{"n_layer": 8, "d_model": 384, "n_head": 3, "n_kv_head": 1, "head_dim": 128, "d_mlp": 1536, "vocab_size": 2048, "activation": "swiglu", "norm": "rmsnorm", "norm_place": "pre", "norm_eps": 1e-05, "positions": "rope", "rope_base": 1770.0, "rope_fraction": 1.0, "qk_norm": true, "attn_scale": 0.0884, "bias": "none", "tie_embeddings": false, "parallel_block": false, "init": "uniform", "init_std_qkv": 0.0235, "init_std_o": 0.00587, "init_std_up": 0.0235, "init_std_down": 0.00294, "init_mimetic": 0.7, "optimizer": "muon_variant", "lr": 0.00904, "lr_mult_down": 1.5, "beta1": 0.95, "lr_head": 0.00867, "grad_clip": 1.0, "warmup_steps": 0, "schedule": "wsd", "decay_fraction": 0.787, "decay_shape": "linear", "final_lr_fraction": 0.0, "batch_tokens": 131072, "seq_len": 256, "doc_mask": true, "z_loss": 1e-05, "train_tokens": 647700000, "steps": 4942, "dataset": "wikipedia_en"}
MLP neurons of a small language model. Each row is named by its layer, matrix (gate and up: input weights) and neuron, and shows model dimensions 0-127. Each number is 500 + 50 x the weight over its row's rms, rounded and kept within 0 to 999. Numbers have three digits each. A neuron's up and down rows have the sign that makes its largest values positive.
A block is one neuron, or neurons of one layer that tend to fire together. After each block is what it responds to, as a language model described it from the Wikipedia text at the highest values.

L4.gate227:508447539503498546533443528534447464585523522461465513575470501463424490449547469491448541466518470541652416519507470349511595541483448605466541527504524479500560477548417474389498451476505540560474550421533502532470408471417520482500573487516445465458502477486503549506465577520505447477493504506566589510416439510410548472551529408543536409553428430534518489524553627540549504505565
L4.up227:388503434509524502503578514575464467391404551453471519492446489415521500520568440498472489528488574459468469589483511452490502513582476554526550491557502509497536547541583507510500450517503458634481530516411486469552522403474524489598492472472551415377510502507499469456467470485509499527450489464596536480540496527589513508443475521501472484517589565553388439419528479554561454458521
L4.gate332:514517516543547485574445447602468493556505469560502457454568526463411587437578500453444465513484563492585489486370528499556478530469548481504551466508535540593488529478569460489380563513484510363463438562519577520465402545492527509543436525520514500500501531489562465525585492457565571546398495555491473552451567464439566506586479523422474474525451423557540434515593579506517511477512
L4.up332:509569467477396457510542526474422486395527525543543470442566524469535472522528500480601496475489482644541446513507473490457502507419517462506461506440463560561485466510485528378554490467452484496506565492524428381505474538505538458401475514520501511601564452485495473531485533496449497509461468635511484537503527527481636438501501576513409484453408605461571537513522474460518455414448
L4.gate407:446527525488453549539555549499487581508467445538590486559573453485491594523434463539472437466491536513494417522481550589504511564484434460514583506504504496514529499448554495501477401489489563457518537441460432513422551536476494520603550431468496584580485506463482525522553480528511506501383419564513505535542612394524582509471446480544438440423470544476455499452500534519629385530572
L4.up407:507486489506519527471426537482551516508464550534446526443634437457502486522463442555499500496590449533541471458497471468578490476445589565496581444432503447427460478502546501424533411482596506401530543530557487519433447521392467437584475509479533435458501511445474517526379573518496474512501465511543449570463501548586442461433584564449441533426495526511503620409521396587418455462545
L4.gate458:490485457548536486414548493546610493507512513477512466361491618474501446456563455534501432535531536526561450455528491506415492504630479498490552574468502463444543492488542474477462464495438579548575550451549499387506567514498488578457413397468504477464515556481511465478421476435501589526456515453494492520409555575463472506631399482474539501503638468506444533455528549452511521592506
L4.up458:471447494520510480509503569493553518494581481559538535429464547549475444428577460470520492525476505493498465457419521430448482453498576408542541547598573542432443556467500518551562509443414510468535557407551431495492457418476524503519579459508512560497438485523483510487469453542369459516468491567457510448516418575561399482543438522471402509585582377593455429473497581613501551512482
L4.gate511:562482509540526519544455502544482437474508511590465578515539592527439409467488456511496526483416590483537537486496478534511541462499515496504516542454530537486418472451601507432519443495559501590515442527469463449459473585424475480435479465539427607445613469486443454500565425374544583530400418445499458586460522504553576480515490590473439391505445490441522540410485499559611566445553
L4.up511:488527514555538502552440508593566453568570581462587521405565544491479438467485469471586501510458500536458479493484414506503565496523490477496460449527592455485491456461489471430547559609515474562610447455544548498514551439414426512554438426421515522463547510442418466561470542475410453536479548478548606569547545503516591421488579593514543490520576482478504484485500552443524492468482
L4.gate1063:536491492570424494553483346452571457474505575531497535526460435482549483450573482528545529586518540456558401430443470500498575446570525477529520472496606493489430548510434429449526541508496499598433493463512469419515520485519556548418545391416529492480487528516521489498504471503529528451564520534478520516490542436487528516489446530523543499582566541554487560499520508556496522446548
L4.up1063:485632521452472547544491496522494580513565476506496514591424438506490480517467510453495530563524536433459478550342487496534516505515506610512452552462498496509515527544377485566357428564497524421477526455489606538532565480477470434524409539507488539396571460489479544577536502530539405535548516560525482516527516483570611484456465544529472486526442525375629426378431503470499526564501
L4.gate1402:487617554558439528569554499511455496511584390556488494490523538431450472597510494482518469514403500525505501462559455525456581436497537529563507485521421544513498549551535560538494461561410538490572467519448454582463438481548489462580437570485500453484508423580527569549523448367492532523488545511551535445528484507486463520496546445440542555538549422523450529513417440562490578566573
L4.up1402:268572532499543525559550424459455516529475487523539487598610546450507479487504448410477432432584540511517490490471426464438496501487536501477488451481577550544415506514542572531546445470483525467461523485482494488498483496518438505517462469415526520544457578557535479453434552460552449513526485494425557491425579495518438418489554518472511403580460512484521593531472553438477539473427
L4.gate1440:528485548520286513508461530515572517553498514496501493447473541507555490479499463430495519504469457554383472383507451496552606526484532562466558574490565484478518449560471475554428462520587453486549472535503459529502514483533472439474470494527420523495449432514492533541478512466495535589452540481499495492436530530502473479466425467563474539510442507522429516499465503506517566544498
L4.up1440:556510556505530493446471493516459587541439529504455502507478584503468609429395543601582428495559496479514450495495510455452435460553445462496588555607507442523541445509553569601542458492522454503547454506387523524488568533545604478515597521524544572644462534438458517516483453481516528477501468495615511465487550478499499506407459520496535464466526492500398515521637446499453451501487
Description: Short word-piece tokens with e or l inside multi-piece words, such as p-le-a, ele-ctricity, Eight-e-en, Re-le-ase, and Al- opening names like Alcon, Albania.

L4.gate23:464526475474594530483472463453384458505440492486466539485428500503550509453549478548515505538532448519495461468422427540503445501492549547409587472441508565542488382428649528417508472484576507449526491445451445411551469553503522463546508428559559463473501413433477463548434477522548608455481450507458492560576544479458445482577511490434480548574472512537517460516614406495418469531529
L4.up23:475510552428504513512485486522427509391512530581501515469453515486556435501562517476478550478537509543521545428451449459502501561581533539492466473458447517597525564519540491439508437596501495534570594459419492491492520565557552601511548431453412496396520506523458513545449603606619538498597415479549442552525573482471536477519430504508474545568556444469398456482523484442435462570395
L4.gate36:575381489490531465478530464584556426404442462545500544488459470482422488553477451406534499565513509471475476523506423485507529436545477538539465516440485487484515501523484605539520501399487578528461413501426521473559519517442465533516443499535478466500518479494510504545499520460586399528533505500487571548456537499472446538563493515505552528543465560526444485481526464482534465485449
L4.up36:460471486582531463510522503478594498495557524490528466546555535529423554508523572445478525463469500435544455536559435562526474476525554523453610463503410562581480417533543493523534471508443600520492430482512555606473428542531486507530500443443445532460513446477489443465431514507473439522445481513385479468477502511475464438520442484591474497511463447452501530517525411545518637523533
L4.gate322:519457472482485534546436491486557432553459547555496390423522571425497478474495503430536583479586491465551511583550463609488413457518585412527537492553538482546635548486411505541574567534465495543479518509402485523503529585462502470476474551505408577461458504545589488550518533535519452491488501467447438505508518434623522607440497485402518428495531439480355476452480548385453486462427
L4.up322:505453534480534486492458450459459495450519484475482527503461549567424499490589429556495510447563473445462592529551410497525486577471565411451509535510499465472610521528644495522567479500464579526481447549513541494528493443513472519441602443484429464459446550565572444440571437464468599484503517454506499487489453572547475479569565455431576492453567460478434546492544400547457446475550
L4.gate604:434516563476521600377566550535568487598399473469493501457565511494594499468562506473505505516531573537496350476479470529519481497484547534524569534492546474461525624508479504570502484485515388463519609456406561558566518452421490514538474472463521508436520444547403470506393365507441543390569560413477495482478437539514641537402490471504518543504430483553520547467546524525533444496519
L4.up604:579567492476491528510475530604581572553472465481457405416507583491492584538515462512559465506482582519434521547516477528518489493509513427497537477488505444463476563456466557452431422454458543454574524507537561486570564536449448563438482562411475492406505546494501514560465496453545533509589519479507470417455511483486562427481598384511490471545506509520556586451468539553527427483528
L4.gate1023:478471426593479541495419470617590466534445523512523482422459459404459480426492473454512470468521500520559474544446452539584383514475466521490532509513478478449517520530432470481474499484497486496479517532509492511560587458466539531549540565497498559494631505507473495422408562509475449503544571519554479430488484413474482528466480438520487581471574440528471584545462413471468395481478
L4.up1023:496506498582573532617468560514560446504510503478510500529535600512562495402557505569554489456542527525482334537454452513455513560479560526567428450470398485461516503565419481459509481486456532446454482528416537461566594519523611470431527583505469510570511442427501566550525438528562553581533561629449515455558546501523531487480587514509610481545482495557563445472503541455529530527541
L4.gate1232:522500502553541412572531519512558521509404550436546480463476482475490514423655521391496523466478581473555502502475496492455471494493556507482502482438579560424488447483506565424415542528383439482593533504456502544567443529571524463565539493492440467501480470513529496450502445524495597493518546521573596485468546511478535527472449552534477469392568418497367534518564453519506487401542
L4.up1232:464509543399462552416431511560559455569509528529494498570444530501609473459502426545511421580485481446506415539438516599427470470384465570463507541514512499446497557496486510528477467423553407468514567451513540453479507579497630528491550501434468505478446466499476645486498475510458480475495450470432597638478553518405495454457537452497521559529489495621429528472446456540658510537555
L4.gate1273:541487470482508560513449435577548441505509449655583503453448589455620513460392488461528485461541505611522539491563445615540503507505458571423483598481516529540481440442450537554447483403543595467531544528454438535521448457528530402522487421540432509422492441520444486432509458422459429524567486479463450387444509499460508454374584454569564493537425469561489437456450506503514499487507
L4.up1273:588537463467538418502484512435478496494544458497527493475528394439478497470556420566567573574536521509490499527537410582535472501572512496556569508465559485436520454548463499507480457603519538546455507421504504531477535496496487489507526565424480482484510486519578471493488503527389553463544533454572466449477524553410415454597542522539514521469526529478476515464580509456555502520576
L4.gate1524:571551414619528527542559507482562516503439463491521444533496449478438475503569472489473539533450389531457460471574537501531462478500480452478531464399512568579658518511523537580514521519534432469482475496431534476489456474496531514498592578628527516477492465433472559568539422422570483499577505497541483339446563495515557409469480534509445499537605608566477485524427512472593447479479
L4.up1524:511537514568518548477516512505518559563489503477484539507561540477558475477591528532479466487599516525514535478561498626492506471607463515564548513528548552393581552502483477507481461557499517595454579544651538452415446476399509500516547492539474546516502374398524524519548402470552517514542461525542464488461525518427491515482602393480486442521445520509567483489559506541459440370569
Description: Single-consonant pieces, mostly h or p, split out inside names and foreign words, such as Thom-p-son, Rag-h-uram, Triom-p-he, Em-p-ire.

L2.gate21:503548510387488490460477498453543518489504468494479501529468455476476487478536480502500473528537564484463443417469550603498439428492588477529502540512502528493477661394460555531476462495524510499500415462460474592539511480528457419464512549438521542529387507516513451493458485456421555452460483481548533428548473588537497502537599473505450469496562457506526614542471590474592543438557
L2.up21:553535538568480571468442520508534450585464438472423530469462495438489495510460397554483511541476602506493441515458504480499530513480501641538490506486478469585422497445419474505451518510377559521483442575635502606455451563502582457500473445515455479525501524553486572526506540478525562479443556538470582486488494473507464457474484443516479433399416445507612491501534443463507417536487
L2.gate89:528546529470645586573534525461528512545551548540532490515504468513478578486472389475518542479510556504551443479411512416512487521525518484478528520378524422510507493501535491477498431501497565380529525529574442502537590465522579437515525388454393444440509554439509478524492506511482527465451420440537486476565479510494571417539398481480476446481476489566565552514491556479509515495496
L2.up89:576535498523507472479408600428481416528503412579545506530526547515507480579476525526469565469541460432572465449445535529552498457489522483505604454516439484569520417514519565499472420608497503456465414432525549448500496515539520485518491470483451546491406555439448523499563508501410510508457525468430501491533431428509495458451482439584477592524446498511546476506452537527538537463459
L2.gate336:444587531451483486489557547480462587580512538515478546518460530475502454517474537520426510520481473569571527462525531549542459510454429559461547579486362556493449516426458470514444516481465507516459478474448543594600445558487552580501444433419520508453471594480519521580454536522513548600500462572513584565504509540538406398544470545473484477491503563439451483527506567425424506500390
L2.up336:465560479406499492516505525436450558541472495535616550514574430519519426513573465460514590581420379491567573453449544555487498554602535492483585546518530503471446536444384406500500573557511547501480492500425444500488439520487578418437461522505559582507480522384516524522520482455468462560501408472473442451482498483503472488366580468450462462408466571548541429524578526558542551542531
L2.gate498:448490484530604480533485522507576507442465469544524603511530480459516499563431459646451516473519466416466452514507535489482539425505473514522568512595470580513511491451425510523463382469437459643486487547418483458494445551557528550492619471411515506563471543459455505552521567449506408496586518553498564476541553458412478493598549636515518473456545511546441500490536439512518457540447
L2.up498:456436455536477546590495472467561479561433486603497491544509608324423455445566545609468543488485531499509536535445449524395407535503485481466510377481437480554539545578536491563577554454540571603527499406522463502466421439477574558480487503483483514480482546463540441512509532476595473584451463561496591515442534613508516519479529534554483491539509537540413596517460596491447467498489
L2.gate572:458574518520483486548540511580466454541559445482500475441533566554444459517476598599532586415479549417524421445460591511594498594521530542500530445482432567612506526572522404492477486474445459501549535508459415496454464492532596514516557493490450463471434489471547434587540538478508491535463508420435518504548564519405438447426491491596529421525585587549451474589547552455514574577502
L2.up572:562505525473528481439592556470563528509537531420550491479582562485467589473506536526487453519521451469500454544407423541520473524476504541528482471556539567430436465432533459456459482504610479476499569475480564481613428451446414542447476532416470545509495495461541505428498588478559545514516500518470505498443515497457432493488536500468419421500499450540536482545500473515543522403503
L2.gate686:498555595468533487591427432467480522465455369491416565540477493513422540491575459500450464504476505457466565419430505476317446405521506513543525519519635614555469511494488437460494532491538451504498474574525559452515514493591535493537520400496454554499551486464540497522471505527545525575480462444535550397528531563547501475430442484471478523502425600539511554494475511482406493451502
L2.up686:478383567484579496512464488506561443505496435533461540578461500501440512458521538420453471540399536459552570581557493488482523486555492446372537528459526622458478532546482529570446428428417495517443551417433445448553477473490501468465518527456489461460434558568551502499493458571499558507472446493529466432550499541452519434468454415434463597482509546508497534569523567487529578469484
L2.gate953:605507520545522451568483481540518543536498551451442523472469464452493519437474436403462442551532498533516492489564482496485501543553441410550545554510477445499505517437412541581496489574430515508528510473542504609547528531446471569606446473512424427478544534597416492468598443503473477483486516496477566426505544511485465487581531450540578456447529507567517500482505485533492499484415
L2.up953:567602519467458553491539505561493543475514518593508540571485523670501500493553489537460504535492491505462544477483401539547584487474554528544494565479377561545544440553471502445473482488523524552533507509568492540613655498516549482539577517467435484511472456547533528549522485559515409506471510508569521459499519470455538458489475603495567528439615403511518592523503478533450490533485
L2.gate1233:449592492504574520491538537471543533575529464471539525410503459479498549489554526560458584473533449512484483416470550526506514466484484455528542514514524532434461519505461563558377469536550542565511485460456504469562506412488516510526509459495507472469477500495518521489433492621519568527478478418462455510448548452481449367462550458464470490505475560491485595444504556488447516596514
L2.up1233:497536518431445593595500536466481443523529503562460455488507524421642455513475452440490559564456488469542509464528538504529457527407513436449483518502469550553450554492513556442570585573609540553495477480483546463601454447503507460599475461478509499556503552607513489520493520478496484507523469504448484531493524457450506456419414455585504463531454490577540566511555553473423627508554
Description: The preposition "at", especially sentence-initial "At" split as A + t ("At the census"), plus middle pieces of broken-up words such as "At|lantic", "l|ik|ed", "App|ear|ances".

L5.gate434:534479484527510544519544477480504591452521465446519502418432510495362462509539458540525462492551563484521421495524615511549550421537452463452481500500566401567484584576532478529490513557507426570498573511485441588569540435502524474471397481474546533487448526468513642505503433514558479491495552478483397447519479496462443499427588566544527526557432552483526562505526414612475486456427
L5.up434:541438490491537488488441418508440412544458518491594569561454513586522542479621545538543532525468515532550487526464618478538477548413511439475534532490404483538544458512445532431518512543509517492464508492539522517457417526484466440440577528532480481462462557463445488487583517499496536474447505459445514478553459455502446546520552512550494528473522523557551471556464478508505560475499
Description: Second word pieces that complete common verbs after a short first piece, often in song titles, e.g. Kn|ow, th|ink, ex|change, w|ro|te, plus writ before -ten.

L4.gate293:477532499485455518535381538582511431505544511545409495458562580452504479579523518545545492500554497389429510493443535530516503535426602467498572646498569592449536464594490440474528495477459454491482463519489485573491399505483487543506501499451467455429443564467437507486495530554454455502418504474424550501505468470591549462549481532523540489497608484489475529466592622457495565535493
L4.up293:443388490500436439578577478473451431515466482555504525406454536408533443592412542534549538476485548470517536472407481446442499519546417504526512484519487662472443488563501505525431479535360483552495610562504564523481454519561485445571441503467511440494526446414491478440492563555515519533556541514420512521494478480444546541589560501534497563546506401454444529526551471502417457446486
L4.gate348:479615507573557515510439467543551577505538462505548496547505515452487464542454429451567436518529485493461596522560528533478596464519472579456550481554506527482539547491525564496457398548494488554453615541595572431539455511508476497518499461472491472602500431515473462452512452455520482539328564434502509486505535468493431493520523426454538444538607533532513531460541492486451473532394
L4.up348:506543578453471504560483523534540621439576498434505549501541576456483455556542512464492373578505573513552534493523608552542459473573456397540560529582514513422472538438459459502482522560437585576461483436579520501495481468520506546599570577486445491502500479578422551512492500464573424432414428484405518534378563408513511596418493498476494530499558510487487492486523589498555494541486
L4.gate472:437528608556472563530477499461537434589531441484523518523486439515517542469464548476525499395549513523458544433435603460437536601485510457460614486539451541524376490466518487499404418502471550536502480549492439550560481461473506465493511544512419468581535478480521531554570554482551540530495530490618500456611595538478458532514503440568497528474499439424459431566475566343525548494481
L4.up472:425472497446434482496481511561447472640525491505541511560511491478480505616557478388542501428456479596472486485422553505468489408515502479434526532560488510456506474492540539454527588519456554463536498504515541527534393444529498412486610520451479548448443391481587469461488496485461511557556500634558452537480507494510556420461560467475485491447542594575483485489526521432536467429449
L4.gate546:486521500461486575506541504467496498473494495546502473550486547454491500486613413496409441541519504525432449464508508519486515455472520564477395491505468504568401463451514551572525503571423459544428493392558486511396469570424544423506550502521489481530531462541537454453423471531560535523529511512471519494511467471516526547489464513512477500449478567524469605504520588471478467537540
L4.up546:489513475452561507498514453523463481495547513555588523497429520521522542488503462542436477443462495482501563482517579494439495559447410570420471488485440509520455551507511577531578397470471462515462490498558568546480534525402598431600555506514517513578518511552532540507452584525573565493470583457516443425541528370519489483527427492550515446598514519488469408594586533521470564462422
L4.gate554:522545460486443478518534511571454565453557528492454610616472479524505472538559427514517476441549480573406525497558551506495475427463474466475496525546533473519527555595468450485428512463469511504473525419580496587520559551439529534505490510480435478481537371528469562530615508559434499485512486463548527473544443504526439498461498476520546465495476535517425482545468525523455511525486
L4.up554:427475535637452472465512475466461528474503469485505562447549481499418458575506507504473446482517532545462510464524544549462625557514481626543509500540421493489501431497527534514567479473477514576485603455476485423481617556503506526488540532546349556553528488515440528480577488594531493475499523521501501573557416451439453484491511522498542551452508487546415537521494516478435536405435
L4.gate632:525472541570447587446530524587511540565547468415496436502443480594540465490494534499486475500562345521478506454429539549480592505493477510515484524509458569420427551473470530545534480584497631557529553586465489521512528538515509495479470555397483466508425505509421535451528529487528444498519585442556585486443579455453442485501556410470556330539522534486491494538522518440558497572494
L4.up632:454529453566466505421474471554456535551601439505499509598504480402473480553580497539496484403573519485523531571547558453611559398530504532536495506525495561500569470548582378468513551515461544437529600442429441429550474363502524440501504514454452439540501475483522475502633455565559414552517548475491517536505549461546510464447527511504516457453500494556486474492488440465420543569408
L4.gate1200:509570473541512544531551461487532428559421543428514530318483483448520552496503436496515575527426460556523458473488517492462497480506635389492556575511508658414464570520419515545495561469461482498548580463544528426499468550558515475458493469431506466577380563581581510558528484466501409552513540559559541505540506520508475525422488590626541511462544450605514455535524448489573562544474
L4.up1200:519453498513476534567523470456562437561538502527525398502497619530485481468456580467424499449523469560518497499492561530516394548450500503505502532525543433526491361581475577466415533462516572477496440462463519523547548469543565347506537428501465441510393563639503507431470529435479460511531604560570469602508493591516537491463481450512564497557504408498466541564482519444475525494524
L4.gate1304:452408496467550558534431583445456499480528491508491504562449535462523431440545462582511532498455620498572530554510509525487454428479451485589541502494476539491548561492568632526547466513524527458490590399460552488499564442493494494513447511490535525478494488528441529518480437508565455572469523479529506494490580497469422515522538479484509469459537574481498468510407484525506549527489
L4.up1304:543513539480566549549471511463460485550504454481510510487449606560512422537521507534591445553465391591512570482574576552519568464588505519515583499501529514544489536369467490551411501492435562536562462545567494481516461466439494415489424385454510454600567532496589518411476483472466563603451438401478474452466494503487519503381441467512424429455459500502494510543555529536470531478422
Description: Second words and contraction endings inside song, book or organization titles, such as I'm, You're, We're, Can't, Take a Bow, and "of"/"for" in names like Center of, Final Act of.

L2.gate161:553596483472457495525491516489547503503492545577403438477459588513514461496459588522464500455564407428485519537425490589490539448540496578477527552516547542522359548422532519483455476524521524537399539582413502512425576501439504421518547473497533478397535607566489498527504535411522490447492494534489528411585403610529467553500508511431464546517522454461556414398463453459515564465505
L2.up161:474537509504470465636489523563528459550498546530344545555475528484391535486524410512558446481574464460564450504529524580614491477413535486496556504519507474428445477512471576566449506466455381496541528580406486542426502594509543433502522499590562569423426565500396486518509409570455464382531619487542595452541481546462487477537434485566481439480537503453453463483505514568517443497444
L2.gate203:581450519437519477554510519508482498559470460533642476538426466533425485490541447446464556441586553475530518522436494546499514442463508491478475527523515494451549549590437483538542542516493572500493415518479478549546453503450521409437454519526457471544348498474482498455437462503479421472445461554615438435501526471433456487423486512446563428385533549464490542489479513471437471578461
L2.up203:513554429483468479457446512528358444574463512496516469576530434524501508464488504532544481584613537584520488514535399518514521447465513513519410512431478512415527527546487553544472448510506514524545545493537488513467476619392512478423295529467449598440394446489521523452493459513540431413511527526524464450541585452507586431403545555540513447462512508404398561426560526526477420492541
L2.gate305:507588513497525537520554484442497395493481430500529515418402465483440525444437532558546524534485483502534493593560560490597519557492445535522558488561546429459561466488509502482443512528506487500532539474529528518516565503482484525525360483541496444510555598538467503536522511543518461486489464385484430445561624563496532446505466474508445478534535427493493597486556574522493556480393
L2.up305:498518518519429443449543487439571484386416508457513442473488585483514556434407541367559519496427509416537545510530479506470514606508459457542583528460500526508450462504557491516464483461519553537462448524561584562537549507501546543470395529571402467572516427496409469577472448610520482422499503482472572508490558466520519477408539500535523452458465526497490489504477482525519537481469
L2.gate452:573501611525488512467462521509523531513459497441518547479420422521496485358514466502467525543580445530484564569599443533537417575498492448434510493520425516463448532435592498463547445547416517583518559444467420480571495494569561470428496520468497489537512509491439450498541493602534528472505574475452403535484529544456529425504551431510519390489539471484451508584424538542513481448530
L2.up452:556486504527463544561428515498587491635507486444551558577585443533493473467495530650536499526514494511445588489487509451497475614514520519463544491487578531491487538485455517509523519449474525483601508497468492501482509508496513493476571518516599467492517409600425478549563519479468536474616549537434431547549482554462542558499465453537449533415564450489378495501545448474434476407500
L2.gate576:446549496512494424519430455539508516535531531548510507561543440505501526464430414594545504480481535599493417492515448512534555488513517488513525444492449454558491425507500429544521536531529613404457508491512663503434513482420527506489447567505469438456328515416515494534561543391489522513459410519526510412545396460356467460417540437607511496498472462547495443400600566505432530504553
L2.up576:486524501497468475495509565494472495538556571523523502482411595508458494522423518479448484494464530483560453501459527580492528521576488431532503514455442484476496498470526469543488518471545550474523504545469532541575449502454507431470485562515439511481537604392486499488445462486407537555557550578454390483453510526489487492533494387502540525521512614546466453518553477495540590444516
L2.gate877:525550537484478395534497462541414520521533511535557464464480496517549414511531549490437393467519519436544492466440502503450550473491527451488620493485355502484532521546439559445507499508473609473481532504487463476500548495611477474356540422434504609518530463502631561471543501557433511421379591498479555561514481583493590467437521565523487488459464502568509519484515577490515507505512
L2.up877:469470533494557586518550463485488421594448450440494477444481473542497385509484488434519527457478544448484485592551485514563555522466509454511547496429408539518500521520436523452539470399437608511440480490515519484458502469516472509483562488440525495546450468495524470551462466517449494395402555454493434494438466461499467480547543495523547590549510422495398503479518474513498502520477
L2.gate1288:505575440447461530498538408393589578466515528506570563524535657583490476432500482486535454620562496528489524524482495536437466485535557467535610507532480496571393574431392555509530518521536479590434516428476408537450465425590507505510471451415464513523488570537483474508387577494452534493423509445481522468532485445486513457491538490461571434576555449493497458500560581494458529492482
L2.up1288:490474442554419506473525570461456501511540453574502529484466513451600489512545562561572501546525579490478489471486528593546513540468567430493483489474491473539379529449495474519579443562493526425505505503523509473595459496512487471393479525652545486504511492427442540480555422507576470544492569546516448441438427553512657508444492515429460481480541561538487549462440517545526542507533
L2.gate1472:548490494438527458571520479492472457511465500475521559550556510520383486533523427485481560465513578481443475471569491505529490534517487519458524531441498534466488544526524502594434490476562488464655577507491508485506546424444453394500460505461485490529440479454482488458492509501570496461459474481509504631575586454512431545484530550517420562539498450535492495471431611429452510495479
L2.up1472:546521540506526486532487487494384583440546431539546459534491451575402516477502567519512452480565444555458433463481462549565488499515521468486513486369563400496483540508529451501534473598506439436492518511528506516421555500579496455510545474415390461507574543453440475539472331533434550513556531489480504468515466603477475560596442457505484518512501447535442441451498528555522510504481
Description: Single-letter word-piece fragments, mostly h, split off inside words and names, e.g. O-h-io, house-h-olds, B-h-arathiraja, also v or ah.

L5.gate352:524510577474493486494533464515565473498448452546494562528456584405380486513487406515456578533509513568468453497438530508497523465473444496489555508464490504478568615496474570479512454533512497511496544478415520434543480622458468542560543487403583550530483449463477455468483411481469524491523587604559491434490455546489507475477522450493576486560428576455501500518451471591526471572577
L5.up352:471549485603628433466522522521528480498409461484531543530434465374590529550547471482471491571542426428477494511392434491554479484490486500529494441480376402533524471448472387557472442566412520522474480554452531489590555511525471595523501513483475553479488525444564501470456592449495467479492478581561548445493451474465433480479591603530472528485595466465557482430468478464547554513508
Description: Consonant word pieces such as h, ch, am, om inside foreign names being split into subwords, e.g. Yo-ich-i, Ichin-om-iya, Daman-h-our.

L2.gate102:507474414508533433598447499574485592507478541499447536572486509539450583551522465538472418531458492485440502511440497462531529516491469485509507480562546442512346481491460582481548510569478588555379462550462540436537482474447443509503535524558420574510353469437580418474447546458500569502491462470520514386488592459514524551479475591550488475551448463455505463452432484551489520482474
L2.up102:485473520573514513467468493405520459427486471481538446425476588411476487438509426410517541529534538511489559413477513628583549479376476495493465458391544435471447520465438568557570474475578507488529498383467536503534588542526533521490427441540529527527428478513538505399433532460431521459504559547493546558432512541641449529573491503439385566509431486507494536523430486586459517502523
L2.gate236:510538481420455464500438392537574579429513490564428594483540501388526503469526540470474450464444568537499417533504499517469508460427523574577613495568481513488528498492512493494647549483560488551413508452447543552455502415544528537511433457503549404529524474442455459546472624528584408566553553544537555478455473454454447423553514427437475449448475505530571480527490553474566537451557
L2.up236:488454498559384433507492499567523546472535463554513636512478520506540486538540543515514473544414447547433464480558533526439439561432518516492661473528534422522613516592458532577598440642503499544472495534546551399452446552448543539467456525466481463529540486497457512582473588611545509486530523466490527505519560576556498421545509497486478540466537483498530520506495520474522503564490
L2.gate254:485468495409420544472483496581548443478373564439435486489418399413523431578478516556424513432515439579476507527570594532525507531504482578436532433474479427448398577459576550575546571506457538486568441486447483524468551587565455513444496561546558509506482495464486390480421535523459567463496364427582471471499478478556486508508510573453494538499565466510478512469476491491545490383496
L2.up254:534514609562573492489482536573546434497464599493433501518485532455455529525468539504531445564559452470474474516562430573509454490434526534478530461528541387402420651583554512436494534488536448495566552496533518438415542437582510418458479574527478447472403587474515489473521513520433502520475531485550440475542464499614463575503587591436526433533491417532444580493537548454498491533476
L2.gate671:533512466563575501565429468520437421501535538535437503495531481446444532540508428518455522499493541457510496535486632475496483553464480513470619491449483504472478489430542460524490479550489502426464436509505441468542548470473526536563451442396519439474438564483427551552501524498512568480501475643642557531552408483499534533580499419480405572471406528551536501496517489479588443476513
L2.up671:524505498621464524539440494632472545476504512538596520586451461536436490407517405498381563500430501480477564591578495531425530483452468486485405590531547509538478490452445434448484519461449577478445434537427484610540613594442440451511512548497543387482470465426481495406396521458519579555572502512586434509446442477516576553479481438514531473558516455538532545464439548537527482492477
L2.gate811:501471472369467600471443463525527566497591546603428430481384527440451464485440510546620359502507477521557549397470509481538512586548506543529554581502564541465587533488473471371443548409459558457523630535615504461457492407534486476493573436581499493561546614479505492533562501513535559517476510578505587436495571501468501509395469533479540475511509477530446547408460497496494514468491
L2.up811:470508553480539495477474511532491465452493513501432575463466439516449487541510501506514595536436484534463549494517444463530444508443523467540536457449426527527465480464512538471475467519545472550533447468502482518481408408394548357541504533511512480390503503473508463533456531422397471511477568510494468505514513488468575495494477564553532507561562634468491508584521554471523467559561
L2.gate983:411458448505575553447497549566451415614513486538481421536525506515435469466570538433468463455545403462473438467467395421410475510481473485528497481510538463420491512483448466469574466391386479582452535505462451622487555545534515459474546539464546508488540468524493495510548542620532428525408550528594516505449457570588548467491394430547580494461439440496510505478512478420460508568538
L2.up983:592533498452479450512575538554416511513434540498517506548551503587489579476548452451569561524512403491555570458540521462521510551455578542536545579591581588426533519577485476497384537409564514452548487503460433477498472555573495502530521531487529542453410550525496409481441461477494434424471434447431488526469519480444497515472557477418425462500425490496504447450471455560537411515592
L2.gate1021:499497604576446550493523497525545509508461551537442507582497501471512513395468480440505484498487509401459484509478461428508425508486517457564500553485432477386549501615470553488532559515526453608504417508551436561544481500508421551503491506551534603375545523471461503439491559576511403514474554521532492477485460596559552424597560439509501525510530455512527531519545528494540475562513
L2.up1021:481500505462413496515389535516551518468472516515498524515418549481544578488459429485540552440566477475488486396470521510522461488436504438462547530477423482379482549477459544619477491468517550494472437486490499430504466493524406623522503558509530542501548478454495468506474530682523523574572502613526423509469449526570561525566467479575553507493487571453592553472526512532547493464467
L2.gate1037:550625586549524569569545387469532586483448525519531543505434499432513478437463512519521430434481491488557526415480543531527542499521552574550525500468553421466547546459454545510510497520515494497471512558499432452499456537534518545472500493569489536505438568514433415463451586496548525480497560502469479541552457509509498503504484576489446583494496491507482460387466498586495617451551
L2.up1037:428542406513475404485515393489469505469420502495581607536456534528467547419526522542387445540510488453464523482554486550545490559496529495506517559529475450519520564511523558551418499482528577461595446492487449436488502502496483509453649555497554492472516535514523462479528537504488386474515464597495533533453395560540532530517521602581442413490517599536504507537446505473510495521514
Description: Short early fragments of a longer word still being spelled, mainly "ele" of electoral, election, eleven, electric, plus pieces like m-ale, mo-le-cules.

L5.gate575:538540464482463445532458577504485529611525489538552529655481481461565502490607416406465545480499468434491477492503539521484482445503481522559490557501513438482539549450487562498416433553438602540509522526394433553482485497567487515505496538517505537482455512470467398471519475467573505469403540455461520506457598492517428505532431612507391512568442460489433563492441499437450535522555
L5.up575:548500462550389424572482484551428503542512430512510461615453594460535562475517494481479451469547462515441573448559517424521489480526500486515447512528460478515526441571629547514525464451449479489457511565593493680494506498503437465487407495470588498523394479562530617467420504471543440467466523472552507547467530523598554496502512541479471587591498513503442475474513476562505564527509
Description: Word-initial or inner "al"-type fragments that begin a longer word, as in al-so, al-ways, al-most, Al-though, Sal-oon, anal-ysis.